Weights of a small transformer language model.
Size: 10 layers, MLP 576 squared ReLU, vocabulary 8192, 6.86M parameters.
Architecture: untied embeddings, capped logits.
Training: a variant of Muon for these matrices, 110M tokens.
MLP neurons of a small language model. Each row is named by its layer, matrix (up: input weights) and neuron, and shows model dimensions 96-191. Each number is 50 + 15 x the weight over its row's rms, rounded and kept within 0 to 99.
Before each neuron's rows, "fires on" lists the tokens most often at its 100 highest values on Wikipedia text that the model never trained on.

fires on: "ly", " to", "ally", " &", "sc", "g"
L3.up58:40 56 81 53 65 69 61 58 54 33 47 33 48 44 39 54 66 43 57 33 43 33 44 45 21 25 53 43 53 53 43 27 22 57 43 27 58 72 67 50 26 47 39 47 61 75 47 67 56 60 37 71 43 33 60 03 50 78 79 48 48 42 71 23 47 77 52 31 59 48 58 47 39 23 60 47 35 27 75 54 49 24 61 53 59 55 56 51 73 56 57 36 50 47 65 54

fires on: "1", "(", "s", " 0"
L3.up266:06 53 40 25 57 27 58 53 48 25 54 64 34 50 67 84 38 44 54 56 77 52 34 52 51 48 42 64 34 75 55 53 31 83 67 45 56 33 26 48 49 46 58 82 44 63 59 61 35 47 45 44 44 67 55 40 31 69 56 42 43 61 48 73 55 44 52 48 51 96 56 49 47 43 30 19 65 59 60 51 63 50 66 74 67 30 37 59 61 43 52 57 54 27 32 46

fires on: " W", "W", " St", " w"
L7.up521:92 68 39 39 45 35 66 42 45 56 40 48 28 56 68 50 53 26 51 42 64 59 54 57 57 55 63 45 79 63 46 50 32 36 56 81 64 78 54 63 71 56 64 60 54 17 66 15 45 58 37 52 38 45 64 36 75 87 40 49 59 19 75 56 39 60 43 54 32 59 48 32 64 36 70 71 29 29 54 44 41 35 24 26 72 66 66 40 55 40 22 70 64 65 40 38

fires on: "s", "es", "res", "iv", " details", "ns"
L3.up432:29 29 78 49 36 25 58 55 63 11 32 69 53 64 83 52 44 45 43 61 69 70 48 56 43 27 44 56 29 43 63 60 28 57 41 52 47 51 22 63 54 47 56 46 39 40 46 44 21 38 56 60 11 37 39 65 31 46 54 60 51 30 71 27 68 56 33 38 38 48 70 18 55 83 53 31 54 50 45 28 48 45 46 42 65 26 40 59 60 53 57 18 20 51 56 48

fires on: " The", " She", " He", " Her"
L4.up452:76 81 37 40 46 33 60 29 68 49 49 61 59 71 54 35 35 27 60 45 55 56 54 74 35 50 32 53 73 72 63 58 63 45 64 84 70 46 67 44 47 51 29 55 40 64 55 25 34 31 58 29 55 34 70 51 39 38 19 58 43 70 43 57 42 60 76 87 49 27 67 33 51 63 59 24 55 36 27 66 48 79 51 48 40 62 62 50 45 54 50 25 58 44 48 49

fires on: ":", " family", "-", " ="
L4.up362:41 49 25 50 52 45 74 69 43 18 45 36 94 46 45 54 61 60 77 67 49 30 37 41 69 62 40 36 31 56 38 70 44 54 28 81 00 50 43 27 69 43 54 57 56 48 68 62 49 47 50 73 54 45 16 51 75 56 56 60 57 46 49 72 36 40 24 61 77 57 19 61 56 38 60 50 39 64 59 31 29 52 72 65 33 40 50 29 44 45 67 50 52 44 56 65

fires on: "=", "-", " and", " to", "ib", "ly"
L4.up156:46 54 41 35 36 85 61 38 31 52 26 70 33 33 63 35 68 50 77 54 43 19 37 34 61 70 29 43 39 33 44 43 78 11 36 62 85 48 77 50 43 67 48 33 66 55 64 34 50 43 40 69 44 46 29 54 36 45 69 40 42 50 42 42 50 65 68 46 51 51 35 26 43 49 57 42 46 58 48 65 65 35 70 62 71 44 42 46 66 73 34 38 45 38 52 41

fires on: "ers", " (", "er", "str", " years"
L3.up314:66 55 71 71 58 43 53 72 89 49 72 53 64 53 44 46 19 44 52 54 59 62 41 19 51 61 34 42 39 46 43 17 55 48 67 48 48 57 71 49 63 46 56 67 48 42 54 44 60 49 26 94 65 60 57 39 43 52 55 42 43 57 30 56 73 58 73 65 69 55 23 44 56 53 50 51 40 34 70 57 56 56 37 40 31 43 23 55 70 37 47 52 80 51 42 53

fires on: "g", "od", "if", "und", "o", "ing"
L4.up564:27 35 19 65 41 53 54 50 46 54 23 47 32 42 54 24 98 61 73 26 36 41 59 64 69 52 67 45 41 45 51 23 42 36 49 47 49 50 56 60 67 56 53 68 71 74 45 51 46 64 45 56 56 50 25 57 37 54 67 58 30 31 41 19 48 69 71 63 77 24 49 48 38 52 77 54 35 33 43 61 50 39 58 47 31 61 51 53 28 64 63 48 41 47 36 58

fires on: "op", " on", " is", "Me", "age", "ve"
L3.up260:39 65 30 23 77 56 47 37 46 39 53 51 37 38 39 54 63 70 41 46 69 40 56 32 76 52 43 25 32 44 26 27 39 26 66 47 83 57 21 54 36 38 57 73 39 44 60 55 46 56 58 33 48 43 69 29 31 28 38 53 40 54 49 59 60 77 54 37 36 74 19 57 43 49 59 69 48 63 45 69 74 60 44 31 36 57 53 47 63 50 54 56 38 80 54 71

fires on: "ha", ",", "rica", "ga", "ali", "ini"
L3.up222:15 45 51 45 75 30 42 53 51 63 39 46 32 56 67 15 59 32 62 33 29 41 75 73 49 53 52 61 56 60 51 55 39 60 69 63 59 34 46 61 38 43 44 58 75 49 53 40 43 20 42 54 60 58 47 21 60 66 78 65 42 19 52 48 74 57 73 74 43 61 64 50 29 45 35 55 67 51 54 44 48 54 42 64 46 67 71 52 51 60 53 54 41 33 32 43

fires on: "th", " 3rd", "st", " second", " 1st", "h"
L7.up231:66 41 49 53 48 67 10 36 65 35 33 27 45 58 38 50 66 55 49 72 20 40 37 32 58 53 57 46 46 85 67 50 29 31 38 50 55 38 62 87 56 75 85 42 36 25 48 35 33 58 17 57 61 60 73 80 36 36 35 64 35 45 54 18 87 65 54 44 56 52 41 57 58 33 63 63 31 69 28 72 58 57 59 50 66 32 57 73 61 52 38 66 68 48 41 36

fires on: "lo", " gra", "pre", "ple", "ate", "Pre"
L3.up102:51 63 66 85 45 56 47 74 64 61 56 80 41 36 26 14 46 23 56 31 43 41 51 51 57 64 37 70 41 66 51 28 51 42 56 47 52 52 67 53 34 84 50 24 51 35 77 89 23 38 49 81 49 44 77 53 33 40 51 57 36 42 69 47 54 53 24 39 57 48 36 41 60 49 39 38 54 39 34 93 45 65 65 52 46 59 29 81 43 40 49 54 63 40 27 18